MLP neurons of a small language model. Each row is named by its layer, matrix (gate and up: input weights; down: output weights) and neuron, and shows model dimensions 16-143. Each number is 128 + 32 x the weight over its row's rms, rounded and kept within 0 to 255. A neuron's up and down rows have the sign that makes its largest values positive.
Before each neuron's rows, "fires on" lists the tokens most often at its 100 highest values on Wikipedia text that the model never trained on. A number after a token or word is its count.

fires on: "-" 23, "ab" 12, "." 9, "ob" 8, " Pro" 8, "0" 7
L9.gate71 [ 69  90  87 141 119 118 144 145 129 148  94 102 157 162 111 115  91 103 115 102 117 128 157 140 132  95  73  64  71 127 164 144 135 120 145 131 122 160 126  84 152 128 138 130 118 177 104 195  65 105 174 126 139 110 131 154  99  99 176 113 115  74  75 169 175 129 123  95 122 153  95 111 150 159 104 108 159 137  56 173 105 141 135  51 120 171 152 165  79 103 120 100 110 144 188 130 124 117 140 119 188  88 181 155 123 183 143 195 127 116 152 147  91 170 123 131 108  70 122 217 117  93 140 180 114 138 126  75]
L9.up71 [ 91 109 114 129 113  88 166 124 118 160 141  76 136  67 104 182  96 137 110 109 125  98 126 183 130 125  90 188 161 148 114 113 155 106  93 128 123  58 145 147 141 131 141 129  60  95 137 153 167 129 196 176 183 131 124 109 176  85 145 152 117 174 147 117 174  98  97 110 176 156 154 146  92 162 179  96  79 121 129 120 120 159 118  78 189 152 161  76 133 148 110 166 119 118 186 152 132 148 158 118  73 164 118 126 165 146 175 120  93 147 140 174 123 113 139  91 164 130 151 150 101 113 173 181  87 207  83 133]
L9.down71 [107 117  90  90  91 140 111 179 131 147 145 163  98  94 184 192 169 169 134 168  86 159 106 143 172 124 136 167 129  91 116 126 123 161 162 153 171 190 120 118 118  94 124 145 140 135 130 113 156 146 131 134  83 114 170  85 158 109 100 148 129 186 166  94 181 147 102 135 120 116 114 138  60 106 194 137  98 108 149 135 129 116 166  76 137 173 115 164 111  63 110 111 141 159 200 145 125 116 139 139 143 187 104 109  54 151 127 123 134 119 162 165 126 122 102 137 105 122  87 145  81 131 184 212 148  97  97 166]

fires on: "2" 39, "5" 12, "6" 11, "9" 11, "8" 10, "7" 8
L2.gate143 [103 123 145 102 145 120 177 152 180 178 127 165 129 174 119 100 113 113  78 100 148 117 164 121  45 182 105 138 118 121 168 163  97 124 136 136 146  57 169 148 171 143 126 159 147 175 135  93 189  95 141 127 136 124 132 132 183 126  86 122 120 130 118 129 137 110 129 106 163  88 162 119  71 111 138 134  99 146  57  79 101 124 144 125 134 126 187 155 104 127 195 163 135 129 130 213 148  78 146 163 138  63 120 112 165 101 120 129 121 188 131 108  84 115 129 107 113  60 113 210 131 180 119 126 187 103 160  90]
L2.up143 [ 82  64 104 152 193 104 123  49 159 151  89 101  93 127 140 168 161 133 178  99 151 180 141  94 129 153 192 145 185  74 122 121 121 113 161 115 122  79  87 126 160 141 108 174 162  99 127  94 155 152  60  77  83 173 158  67  90 134 119 123 185  97 124 110 149  65 130 155 117 110 123 154 151 153  69 118 129 130 109 126 135 162 143 113 109  68 149 116 145 163 114 185  91  95  89 144 179 122 103 141 133 186 122 118 139 159 113 106 130 138  98 148 134 146 179  95 120 173 120 160 141 128 194 132 126 135 155 128]
L2.down143 [125 177 159  56  93 166  94 121 137 114 114 154 175 189 135 146  77  70 114 144 110  94  90 156  96  74  77 107 181  81 205 117 152 106  60 134 163 121 185 102 151 128 140 163 133 134 125 135 101 158 159 146 119  91  58  83 146  75 125 135 110 178 160 142 150 132 128  74 111 132 168 115 114 139 104 103 116 139 115 107 147 136 142 149 178 154 135 138  89 131 197 112  92 145 126 117 101 165 140 106 120  79 120 163 176 147  71 142 105 154 149 161 131 179 157 112 132 109 184 166 106  69 137 128 140 201 107 145]

fires on: "'" 22, "al" 15, "." 8, "ric" 7, "d" 7, "et" 5
L6.gate278 [131 155 117 123  94 123 135 104 135  98 130 122 174 125 169 125  93  86  97 158 175 167 125  85 138 119 162 155 190 117 126 124  88 209 203  87 127 139 126 117 169 105 134 108 126  96 134 172 113 113 105 120 100 180 160 174 179 119 138 114 120 131  84 142 134 106 117 121 115 125 181 161 170 115 166 198 120 106 120 152 162 171 124  85 228 147  96 139  65 129 122 175 112  87 106 123 138 142  97 194 121  64 236 194  84 148 102  98 125 121 124 124 109 101 102 148 151 119 100 122 111 131 137  96 123 126  88 185]
L6.up278 [123 121 162  92 168  70 101 123  93 139 151  98 138  30 152 145 193 128 115 125  91 155 167 137 130 130  62  53 128 176 158 121 128 110 109  71 149 158 159  91 130 115 120 172 127 143 134  95 117 133 144  81 111 129  95 155 115  93 122 112 139  75 167  76 110 108 172 179 176 110 109 117 117 154  97 104 153 104 120 139  95 158 135 115 163 132 119 125  87  95  63 160 142 120 161  61 189  95 144 155  88 141 124  87  85 143 136 116 115 155 147  83  91 107  91 123 148  80 116 150 136 118 178 182 113 136  74  75]
L6.down278 [149 110  88 114 134 135 146  82 141 153 123 172 181 161 145 111 120  97  88  79 121  86 137 139  96 151 107 161 130 133  36 107 121 107 145  97 101 127 138 146  49 146 140  48 133 161 162 113 109 120 117 142 126 204 130  82 196 101 146 144 150 158 140 186 128  68 159 137 137  90 115 146  86  66 150 156 148 168 118 122 153 167 160 136 101 131 118 133 120 219 172  95 145 174 136 203 136 100 170 133 139 149  82 133 169 152 135  98 157 117 152 143 172 104 108 122 110 154 164  94  79 123  96 108 130 184 124 120]

fires on: " St" 45, "st" 17, "St" 6, " San" 5, "th" 5, "hr" 4
L9.gate268 [121  82 107 156 151  52  98 124 167  98  99 118 103 126 113 165 138 123 110 184  93 136 146  83 139  90  83 157 157 108  78 107  95 103 104  97 111 175 170 141  96 120  86 161 143 179  89 109 109 154  62 157 122 134 144 110 130 201 110 145  59 100 125  86 129 161 129  70 143  66 179 144 126 124 148  84  73 141  35 122  76 102  75 145 157 137 114 103 123 140  79  81 145 126  74 109  94  67 145 116 149 128 124 131 136 139 146 103 142 204 171  92 149 174 108 152 115 163 108 134 128 135 137 102  95 124 159 107]
L9.up268 [119 170 116 145 146  81 167 211 147 116  61 117 135 133 118  74  80 115 119  92 159 144 108 114 115  80 124  70 133 128 154 137 118 165 128 135 164 169 120 106 151 161  69 144 163 154  82  89  83 112 148  73 143 135 126  98 119 164  97  91  92 108  99  84 139  81 150 173  72 140  92 187 146 144 141 149  66 144  97 127 106 106 155 143 180 152 125 146 171  98 128 163 100 122 106 179  20 145 190  68 127 136 172 160 105 112 134 119 140 158 161 111 117 155 101 143 126 151 113  89 127 122 138 129 134  80 128  42]
L9.down268 [111 214 103 121  88  79  94  95 133 187 116 145 128 127 134 119 112  83 120 163 135 135 141 126 194 164 105 108  98 131 121  83 104 103  98 101 179 149 150 112  70  91 125 114  99 145 118  71  70 142  87  87 156 125 160 139  98 155 164 103 138  97 161 122  90 150 123  93 101 138 164 180 105 156 170 138 115 168  96 160 142 151  85  84 163 148 142 112 131 126 215  92  92 138 148 131 120  68 123 104 110 102 136 160  78 167 138 122 161 143 173 147 140 112 122 159 112  87 143  67 148 169  97 187 108 125 138 120]

fires on: "1" 50, ")" 10, ":" 5, "9" 4, "2" 4
L5.gate251 [108  91 157 110 116 115 145 131  84 115 122 119 136 103 151 168 161  84 158  88 166 132 149  99 158  95 118 152 183 124 133 160 115  84  92 102 153 142 162  93 206 105 106 134 161 139 128  93  94 102 151  99 145 151 141 117  70  90  83  46 154 115 114  67  82 167  99 115 134 155 130  85 119 144 152 132 111 116  86 193 140 103 106 139 101 102 160 134  65  98 152 185 122 151 121 123  92 158 155 190  98 157  92 121  83 180 154 119 150 108 106  87 142  90 113 149 145 106  54 112  84 116  77  65 119 126 110 163]
L5.up251 [140 115  96  80 115 146 117 142 145 175 156 169  77 108 142 107 120 160  68 140 100 156 127 111 100 127 131 102 198  80 118  82 170 156 185  87 161  88 149 147 150 136 153 100 156  87 162 131 134 140 104 127 103 151 156 193  84 189 133 127 134 151  96 118 145 103  81 123 129 181 109 126 139 165 109 204  68 101 192  89 155 114 114 185 109 116 133  94  74  77 158  93 122 147 155  58 102 108 123 160 148 172 106 157 138 168 166  25 171 104 104 131 124 126  98  89  57 104 110  65 111 180 153  79 115 116  77 109]
L5.down251 [132 137 118  55 116 158  40 107 110 207 162 137 133  98 202  71 175 160  81  98 103 168 122 103 134 183 140 103 157 125 144 121 161 154 127 122 154  53 123 154 112 133 123 125  96 107 150 126  96 156 149 164 136 120 141 139 138 150 131 151 173 175 116 163 196  89 124 169 101 112 178 166 132 167  74 151 152 137 211 109 148 111 120 149 156 165 154 112 121 117 154 102 127 145  77  87 159 142 132  78  99  62 149 137 115 131 116  92 142 100 119 177 137 166 163 145  55 129 184 101 193 141 124  99 113 130  72 108]

fires on: "al" 19, "ol" 13, "d" 8, "den" 7, "es" 7, " Robert" 5
L7.gate290 [172 141 115 142  50 113 207  88 133 117  96 131 146 125 179 105 134 128 129 134 132 187 118 161 124 125 108 140 122 114 119 103 127 162 195 102 153 130 158 158 140 144 117 189 109 122 128  96  79 132 146 134 104 107  79 165 193 158 118 114 193 114 104  99 174 138 105 135 154 137 144 109 146 151 154 138 157 179 111 154 181 130 102 144  84 146 108 161  82 198 100 141 115 150 172 157 137 107 149 137 110 102 120 140  88 184  55 143 121  95 115 137 122 106 143  21 115 179 102  69 103 123 116 131 175 138 158 137]
L7.up290 [101 115 144 159 139 143 169  95  94 136 166 166 146  63 131 115  64 172 159 176 134 134 122 170 107 176  93  88 159 103 134 152 128 172 116 113 159 170 103 118 134 106 116 181 126 149 164 134  93 152 204  99 169 104 151 140 133  91  88 121 105  88 106  55 142 101  65 130 153 137 150 109 129 144 137 138  97 144 115 120 130 130 119 178  97 104 130 130  79 161  76 172 118  91 142 114 122  94  97 142 117  82 113 152 129 150 119  57 138 150 105 142 142  85  94  51  81 151 117 101 199 129  94 131 145 146 115  80]
L7.down290 [145 162 141 171 143 105 113 139 137  94 181 157  98 149 148 160 157  99 122 133 125 152 148  84 183 184 139 123  73 138  84  98 184  96  94 102 172 126 121 165  56 183 140 101 139 124 166 198 118  95  93 171 111 182  73 124 183 136  86 126 151 164 130 166 128 114 120 108 169 167 111 110 135 133 132 115  88 157 118 144 111 112 124  99 146 135  89 150 141 118 149 118 150 151 115 158 191 142 140 126 151 189  87 114 118 135 134 146 119  84 218 129 165  79 137 185 153 105 132 151 136 135 158 134  67 120 124 107]

fires on: " as" 47, " which" 20, "s" 12, "t" 8
L6.gate55 [164 139 117 107 147 118 105  83 129 142 102  96 107 102 143 138 156 121 175 151 136 114 183 162  43  90 137 184  78 151 127 152 137 166 115  73  95 128 117 103 139 116 145  78 125 160 145 130 141 133 120 169 116 123 159 135 132 136 128 118 160 161 150 133  92 140 137 140 104 148 120  64  70  94 146  69 113 114  76 214  95 171 176 204  84  68  81 154 131 109  82 112 114 157 113 146 104 170 162  51  56 131  85 140 149 131 123 132 125 116 107 123 133 104 127  77 113 184 128 118 203 141 148 117 109 150 134 138]
L6.up55 [150 114  91  64 147 133 154 101 168 150 104 119  69 117 210 129  64 158 164 121 111  96 150 129 109 129 134  96 109 152 170 180 121  91 116 146 141 154 164 192 140 141 124 128 128 121  88 138 128  93 134 103  65 106 113 140 142  71 152  84 111 186 123 103 167  78 112 145 108 136 124 149 165 128 126 133 174 136 147 153 130 155 159  62 196 146 109 121 151  99  99 116 193 116 204 169 135 132  65 186  90 136 163 123 148  26 161 183 121 159 110 120 134 117 126 121 152 182 121 151 107  49 152 107  96  99 163 122]
L6.down55 [ 83 107 160 123 140 149 111 139 200  97 143 116 125 103 135 128 105  97 111 168 179 134  35 138 141 108  89 176 143 153  92 133 133 186 140 152 116  71  84 172 144 142 167 102 133 140 116 161  69 156 184 170 167  93 131 126 205 174 111  75 125 123  72  89 100 151 108 112 178 112  98 137  85 151 123 120 133 123 135  73 136 151  98  79  96 133 103 201 106 159 176 106 160 138 101  48 123 190 107 104 108 107  71 161  87  90 112  70  53 175 146 145 146  65 134 137 102 118 125 165 115 121 135 131  71 124 124 137]

fires on: " St" 46, " Ste" 9, "St" 8, " Cla" 6, " Cra" 5, " Fr" 5
L2.gate269 [124 117 110 150 115 105  95 113  87 115 126  89  90 155  70 135 162 133 160 143  94 128 193 109 170 153  93 114 128 127 178 113 114 130 106 146 107 213 135 113 162 135 106 133 149 162  37 113 148  99 113 152  77 142  61 133 175 103 134 111 141 144 137 159 148 110 138 158 223  73 143 179 163 169  73 125  75 111 181 135 110  99 150 112 153 131 107 142  82  72 124 181 152 129 123 121  54 109 143  42 125 134 146 138  83 112 125  66  92  93 133 132 105 134 151  92 154 149 133  70  84 136 104 130 131 125 134 169]
L2.up269 [131  96  99 154 114  87 102  89 101 129 122 133  70 100 139 154 169 120 130 189 106 128 150  85 111  87 122 137 182 104 201  70 119 192  75 131  88 169 106 103  92 185 110 126 156 118  67 110 107 126 116 124 130 116  52  92 202 127 119 164 109 166 149 160 181  78 170 153 196 102 136 178 107 149  96 131 119  80 159 103 136 153 132 155 148 131  83 158  63 133 155 154 139 161 122 125  61 141 152  40 111 127 142 172  91 141 142 122  97 126 153  97  97 152 116 135 174 164 143 119  80 130 127 115 138 116 151  98]
L2.down269 [119  86  67 194 103  96  91 104 112 104 158 150  86 176  87 140 129 169 111 129 162 162 167 122 118 104 151 138 119 133 141  82 110 138 130 121 162 145 104 138 108 158  90  89 126 125  81 111 124 120 144 143 198 120 119 130 176 153 126 150 131 180 122 119 162 110 124 118 130  99 181 163 127 160  65 127  83 173 122 135 125 104 122 125 118 135 104 104 106  87 252 214 147 127 111 116  42  86 151  89 110 116 147 175 110 111  99  62 126  56 124 125 159 128 119 144 178 209 136 128  74 139 133 110 146 163 120 113]

fires on: " of" 31, "On" 22, " on" 20, " On" 17, "At" 5
L2.gate286 [146 100 146 198 151 121 100 115 136  95 172 125 129 136 177 189 181 127  92 133 149 155 117 103 155 103  90 132 124 109 171 133 155 139  87 158 122 137 168 108 173  69  87  45 114 135  92 148 102 155 146 159 125 128 102  91 144 140 152 150 172 160 118 150 109 145 102  48 121 154 123 138 126 144 125  88  55 155 153 105 104  89 104 143 205 128 112 164 126 152  95 135 150 115 134  92 139 161 131 103  90 153  77 114 170 117 174 141  55 167 120 183 102 131 108 130 117 149 103 132 131 125 185  93 114 159 116 119]
L2.up286 [168 133 190 105 202  75 173  75 150 127 138 128 110  84 141 115 134 152 131 118 113 102 178  96  80 133  74 153 131 140 161  68 145 166 181  98 168  66 152  71 127  71 118 136 141 145  78  89 185 123 184 123 119 146 149 123  91 166 153 143 161 190 106 126  79 117 104 127  76 150 103 157  96 108  51  96 133 134  65 108 128 121  73 137 139  85 118  83 127 173 157 131 158 132 134 143 139 121 218 150 109 160 150 197 129 122 115 118 117 139 131  83 114 164 122 122 125 140 127 103 157 101 138  90 162 139 114 176]
L2.down286 [126 123 136  99 100  59 133 137 134  99 114 150  90 173 149 129 112 119  72  78 139 128  86 120  55 145 156 178 136  97 129 124  98 111 151  92 151 137 142 213 164 114 134  79 123 127  78  71 144  97 145 144  89 114 150  93 129 130 109  48 153 116  79  96 137  83 104 167  78 126 132 121 112 122 107 146 167 138  96 121 140 105 150 126 167 158 124 178 146  82 190  87 158 112 137 106  98 126 137 158 142 164 130 187 112 118 150 123  93 120 131 149 136 131 151 127  92 130 168  48 204 100 133  66 124 117 173 126]

fires on: "2" 43, "0" 27, "ing" 20
L2.gate124 [108 112  85 133 100 122 105 116  98  70 109  68 109 125 104 135 122 185 157  88 148 146 113  87 102 129 165  71 106 160 116 143 104 146 132 128 191 127 117 186 201  90 119 126 121 115 119  70  89 122 176 122 150 130 119 131 162 108 124 132 155 115 150 111 145  79 120  85 104 128 133 174  94 160 118 148 100 177 136 102 125 144 141  85 102 147 219  99 107  98 128 182 134 151 146 115 186  96 135 107 132 170 118 171 133 110 129  90 110 198 150 153 121 111 186 187 138 121 109 127 108 110 124 151 177  85 220  83]
L2.up124 [129 138 135 191 180  93 139 146 129 113 147 101 130 154  78  84 189 139 178 100 179  79 110 129 118 130  82 172 152  83 107 144 140 132 164  99 160 133 126 110 160  89 115 184 151 104 148  99  77 170 155 112 174 132 114 135 157 139 203 140 149 172 131  98 197 100  87 145 141 131 117 122  83 139 106 136 135 132  86 122 139 138 118  54 125 121 162 122 133 156 101 157 117  68 161 165 139 101 182 133 101 136 125 128 177 134 133 148  44 133 117  99 113 166 138 108 112 112 117 119 102 177 205 170 186 156 159  90]
L2.down124 [136 177 129 147  91 120 143 160 172 107 123 186 104  72 137 162 120 145 159  88 121 104 151 126 156 104 101 139 154 115 109  38 118  84 146  85 150 113 120 161 158 144 103 169 135 110 114 121 134 128 120 110 135  92  93 106 124 145 114 104 156 106 188 121 137  74 124 167 127 171 120 155  96 114 173 162  81 146 115 127 104 135 143 146 157 175 180 154 102  89 138  82  94 148 182 159 119 129 102 142 158 148 115 157 111 183 130 137 112 154 140 126 166 123 128 167 138 149 184 197  76 109 172 202  78 129 125  69]

fires on: "s" 28, "i" 21, " S" 11, "t" 6, "\n" 5, "m" 4
L7.gate286 [106 171 136 137  90 143 123 187 141 134 136 144 138 115 133 159 162 163 124 181 171 133 177 129  97 148 141 145 119 138 137 120 188 106 139 134 188 147 125 117 108 116 132 117 132 117  81 102 159 159 127 129 117 112 163 167 199 144 129 144  88 140 109 223 155 132  77 134 123 144 110 184 138 128 100 127 199  85 110  87  55 139  77 110  85 111  95 165 127 111 174 121 145 169 212 137 144 103 108  69  74 116 108  96 161  93 173 124 137 127 150  92  83 111 137 152 155 166 166 180 189 111 152 109 134 125 114 140]
L7.up286 [135  71  99 107 115 142 120 129 128 176 103 123  95 128 108 133  65 146 153 145 146 150  99 148 138  88 139 161 107 155  98 139 100 138 202  50 133 127 105 128 142 183 131 202 141 182 192 102 140 158 140 141 143 160 183 123 131  75 132  77  61 186 127 137 123 129 119 153  89 157 139  67 128  97 121 103 134 133 116 127  91 153  94 103 143 112 152 115 114 100 150 142 112 151 148 163 145 122 100 151  80 133 134  94 136  76 147 221 119  91 135 110  99 129 112 123 132 106 147 220 177  61 151 144 119 147  70 177]
L7.down286 [177 118 114 122 118  62 123 116 158 119  86 189 143 137 149 118 171 149 139  95 169 173  87 133 116 107 104  62 186 151  87 160  92 121 117 126  93 110 149 100 106 123 146  61 114  85  94 110 161  78  92  76 141 143 137 123 129 140 185 172 143 164 128 123  87  92  85 114 151 132  96 123 137 146 165 134 115 115 145 121 116 159 130 161 114 156 146  89 129 167 114  96 194  71  97  93 150  89 128 101 149 104  99  94 101  98 141 104 112 105 140 136  88  73 115 164 109 184 140 150 133 104 160 157  89 164 141 169]

fires on: " On" 36, " on" 29, "On" 15, "vin" 5, " National" 4
L2.gate109 [145 108 197  85  69 100 169  72 127 145 180 117 102 137 174 201 127 117 111  99 153 151 164  59 141  94  77 139 144 166 182 132 136 143 141 153 138 148 111 124 100  64  64 127  79 139 120  84 148  70 126 170 120 109 122 136 118 127 145 121 129 118 146 119 139 134 150 120  90 123 152  97 158 138 187 161 133 119 105 143 165 131 118 159 196 157 123 106 103 203 104 136 193 142 124 131 120 166 140 101 107 119 105 160 162 110 129 192 103 126 125 169 178 127  78 155  88 135 141  99 141  92 128 114 118 140 128 168]
L2.up109 [201 143 109 152  84 139 135 102 137 174 185 152  70  67 124 115 182 106 109 156 137 143  85 158 145 101 138  91  92  93 151 128 117 200 103 128 119 144 124 110  88  80  90 111 110 110 102 100  98 126 109 158  91 142 154 138 136 147 103 193 149 175 117 149  74 108 161 171 103  86  96  93 105 147  91 176  70 121 115  91 194 114 119  75 190 132 111 138  71 109  90 108 139 145 121 120 166 145 145  48 149 130 132 154 137 106 123 185 134 149 137 165 161 104 114 177 158 133  72 124 115 118 108 111 159 156 155 136]
L2.down109 [150  83 127 132  61 153 124 187 117 124 104 139  95 124  85  98 128 194  82 103  54 150 105 100 204 152  89 104  90 150 127 169 128 140 110 108  88 142 141  85 158 180 157 136 134 120 145 118  97 174 135  74 165  84 120  99 134 106 140 154 151 155  82 106 160 144  51 139 107 176 144 114 165 115 132 177  65 117 112 128 122  79 134  85 190 161 128 125 113  96 128 101 162 139  66 128 124 116  96 139  97 104 165 172 100  88 122 158 115 161 139 175 130 138 136 168 108 122 168  91 131 134 154 126  44 133 108 133]

fires on: " (" 25, " |" 16, "mba" 8, "ef" 6, "ad" 6, "go" 5
L6.gate118 [109 144 118 107 174 119 107 146 178 150 111 120 163 114 131 122  86 137  96 105 164 145 142  66 137 140 126 148 143 103 138 123 161 200 132  76 137 104 118 140 109  72 124 177 199 116 136 101 146  65 170 195 133 103 125 115 115 108 143 120 117 158 147 146 113 172 139  75 178 133 149 128 139  87 130 130 132 170 106 186  88 137 120 113 149  69 144 133 101 107 137 104  86 173 108 101  67 174 142 119 123 139 147 110 137  51 168 159 108 193 211 173  71 180 112 183  92 105 158 154 114  87 163 175 117 162 138 143]
L6.up118 [130 120 148 142 156  49 130 111 109 100 105 136 111 133 134  74 167 100 138 150 145 135 116  98 135  58  95 165 152 116 113 117 135 176 172  79 104 141 163 104  86 137 127 187 146 167  97  86 176 136 124 162 114 115 138 159 118 125 130 194  83 106 106  92 158 141 143 126  83 119 176 126  91 151 157  60  57  90 153 117  97 174 130 107 172 150 154 133 104  99 148 233 122 152 143  81 162 116 103 102 101 103 130 162 140  69 121 141 115 109 152 188 127 118 141 119 172 132  95 160  79  73 124 128 173 129 106 112]
L6.down118 [ 83 146  73 160 155 113 139 132 167 127 165 103 121 147 150 153 105 121 134  91 140 150  80  84  99 147 143 140 139 127 101 124 125  79  72 103 121  99  98  99 122 133  98  99  86 105 108  98  95 174 131  41 127 117 157 119 141 121 107 125 103 183  82 188 124 137  65 155 115 157 107 103 122 136 147 143 152 109 155 112 174 134 175 148 114 150 148 171 116 129 130 146  90 115 156 138 180 130  80 139 157 167  94  66 146 154 140 144 146 145 123  97 170 147 150 106 198 126 108 151 163  66 129 145 147  79 171 116]

fires on: "." 19, "2" 17, " (" 11, " |" 9, "0" 4, " In" 4
L9.gate252 [196 104 105 165 143 130 145 130 149 118 120 106 150 149 146 152  74 146  66  92 148 127 126 174 165  13 117 116 127 118 117 105 108 130  78 138 147 119 128 137 155 133 114 147 131 130  71 119 119 126  98 136 128 144 111 116 106 125 173  77 151 144 116 136 191 118 124  77 141  85 131  84 109 129  93 113 135 100 133  75 118 204 148  95 174 128 120 129  44 176  84 210 179  91 111 169 166 130 171 120 126 139  93 172  87 174 144 135 162  75  83 212  88  89 162 124 152  97 113 115 101 114 165 142 133 212 149 146]
L9.up252 [116 104  86  90 155 123 162  86  75 156 148 163 162 125  95  99 169 160 148 141  92 143 106 169  57 114 129 124  78 141 138 174  99 107  76 130  85 185 123 121 137  84 129 166 133 113 176 114 102 108 188 126 105 114 123 145 160 151 158 139 139 155 210  93 157 112 167 129  97 147  95 103  93 125  86 126 137  50 106 149 102 125 103  97 117 133 120 103 161 183  73 121 149 138 189 145 122 155 197 102 120  79 160 144 135 140  99  86 112 120 121 179 121 181 132 155 160  69 169 117 132  84 186 146 157 126 122  70]
L9.down252 [151 156 238 124 140 134 113 169 177  65 104 120 140 102 106 179  73 141 134 125 147 146 101 154 154 143 125 152 158 111 174  90 110 130 200 141 102 110 113 132 114 129 140 155 152 164  79 128 127  86 173  71  75  94 155 110 192 140 185 144 144 127 135 134  82  99 154 143  68 175 209 143 110 115 131 113  74 135 126  50 105 120 158  81 150 113 179 141 120 137 122 125 117  96 127 166 127 110 121 138  75 123 117 155 186 112  97 150 116 143 168 107 127 165 140  94 159 137  76 122 182 160 136 172 153 141 162  95]

fires on: "." 48, ";" 23, " |" 7, ")." 5, ")" 5, ":" 4
L5.gate126 [114  75 200 143 125 123 134 191  68 111  87  78 128 200 133 110  88 125 148 128 162 108 184 136 145 136 111 136 123 140 121 138 147 124 121 125 105 112 123 161 167  78 166 154 162 154 106 143 151  75 220 116 156 165 112 162 115 145  96  97  59 129 151 120  95 140 143  98 135 189 133 154  94  54 198 114 131 174  52 120 111 118  62 100  81 129 163 139 152 102 129 112 182 132 167 159 154  71 119 117 135 145 125 160 116 139 147 165 146 144 153 118 135 112 108 164 128 134 101 148 140 130 101  65 127 140  96 154]
L5.up126 [112  82 194 152  96 130 148 224  88  62 187 141 122 147 159 129 134 132 118 144  92 167 107  91 123 124 160 151 147 156 156 171  99 156 138 112 123  38 150 114 164  96 129 120 127 152 134 173 144 171 102 173 115 108 188 168 125 121 174 130 122 132 154 111 111 142 100 129 137 143 126 128 127 115 117 124 168 105 113 163 153 112  92  13 148 112 133 114 103 190 139  73 143 103 119 133 146  72  82 119  55 131 154 138 112  88 128 141  99 114 178  99 128 162 136 127  92  77 123 130 100 169 154  66 177 123 122 128]
L5.down126 [156 111 117 168 125 113 158 103  69  89 151 118 117 111  97 138 138 129  99 125 126 146 129 106 132 119 147 131 127 122 115 136 129  88 140  84 152   0 181 110  97  75 106 208 192 147 153 116  77 134 179 169 103 162 183 158 149 172 156 108 126 140 115 191 139 126 154 158 149 115 133 103 147  95  81 102  89 159 148 115 119 108 177  97 102 116 125 118 128 156 132 134 101 105 144  77 180  97 102 130 120 112 173  83 139 108 141 140 112  89 166  97 105 157 158 134 100 100 163 110 116 120 149 143  89 140 155 126]

fires on: "s" 31, "st" 13, " Cre" 9, "c" 7, " St" 7, "St" 5
L5.gate244 [180 132  77 167 134 148 130 155 200 110 145 133 134 153 108 102 136 109 116 111 126 132 144 111 145 105 141 130 164 104  16  70 137 117 124 155  64 162 116 113 131 145 106 148 156 196 128 109 141 122 130 127 129 145 150 104 131 175 113 175 137 105 124 176 124 168 111 125 201  85  85 158 133 101 121 121 117 167 107 130  98 108  76  82 134 174 128 158 107 126 177 154 194 144 171 152 130 132 124  62 152  79 159 180 123 224 113 155 156 147 100 104  91 133 134 107 110  96  39 132 110 132 134 177 146  96  79  99]
L5.up244 [134 128 124 131  54 112 132  93 177 174  96 167  84 160 120 107 133 136 177 152 136 192 114  74  95 153 111  95 153 155 140 129 137 117 161 195 199  97 170 110 126 133  95 133 169 130 138 133 179  91 146  76 154 117 157  60 171 122  83  38  81 117  83 163  65 123 171  91 158  61 111 136  57 128 115 125 123 129  55  87 131 131 125 139 152 112 103 130 193 125 144 119 156 115 147  74 100 152 135  99 141 148 125 114 103 162 146 112 131  94 129  51 172 159 119  94 160 109  97 152  94 103 105 114 102 135 135 143]
L5.down244 [ 76  86  78 154 127 131  73 184 141 112 193 139  96 132 107 109 112  45 146 113 143  79  98 107 146 111 114 141 188 117 113  84 124  99 151 152 149 173  96 211 144 173 120 195 150 173  74 125 175 113 171 127 127 125 161 152  99 161  98 128 140 101 138 117  89  99 157 156  51 147 111 118 139 164 106  93 101 121 114 149 123  81 148 122 176 162 122 156 167 183 183 100 165 100  62 123 169 141 192  82 132 127 120 168 149 180 171  80 131  98 145 123 163 121  84 105  94 147 131 103  96 125 128 160 122 140 115 142]

fires on: " in" 25, ":" 13, ")" 10, "4" 9, " |" 6, " of" 5
L7.gate259 [ 41 125 125 108 125  86 116 100  93  93 136 120 167 153 147 150  76  93 128 106 150 131 119  97 156  60 100 176 181  72 114 144  86  49 120 111 110 103 144 117 169  25 138 133 202 145 173 110  97 159 177 155  85 106 147 172 111 206 154 137 122 153  71 137 144 130 108 110 146 199 152 185 125 159 151 120 127 128 117 135  75 113 177 126 151 128 148 164  81 156 109 135 127 130 110 154 186 123 118 139  84 118 101 142 102 122 163 148 131 180 105 124 113 153 124 138  72  74  83 123 112  87 130 147  90 133 126 107]
L7.up259 [144 187 149 107 158 138 150 125 134 136 159 131 104 173  90  99 170 141 132 172 130 146 110 157 127 109  94 135 188 102 124 127 124 149  71 157 124 106 131 147 185 120 136  52 115 132  77 160 169  66 107 151 138  85 110 118 161 186 142 137 133 133  65 183  84 106 144 119 123 187 131 174 160 173 123  75 159 145 103 164  93 103  88 128 145 182 118  80 129 104 120 248  92 179 124 138 141 161 116 118 121 109 139 121 181 123 120 120 172 146  89 200 149 116 144 109  81 174 175  82 143 125 125  89  91 145 135  62]
L7.down259 [159 145 165 124 159 122  99 114 118 118 125 119 160 160 119  90  51 190  61 134 111 153  80 144 136 177 116 118  99 133  84 126 166 171 125 121 100 143 124 135 211 118 106  93 137 107  99 108 143 153 126 111 168 123 123 138 114 146 200 125 159  98 165 138  19 121 136 198 107 105 157 164 132 196 105 113 129 151 130 102 116  95 125 118 155  89 109  95 126  84 160 151 141 140  99 163 124 160 101  75 124  74 150 147 170 122 156 108  97  95  54 170  78 124 119 111 166 215 148 154 128 122  92 100  98 181  79 110]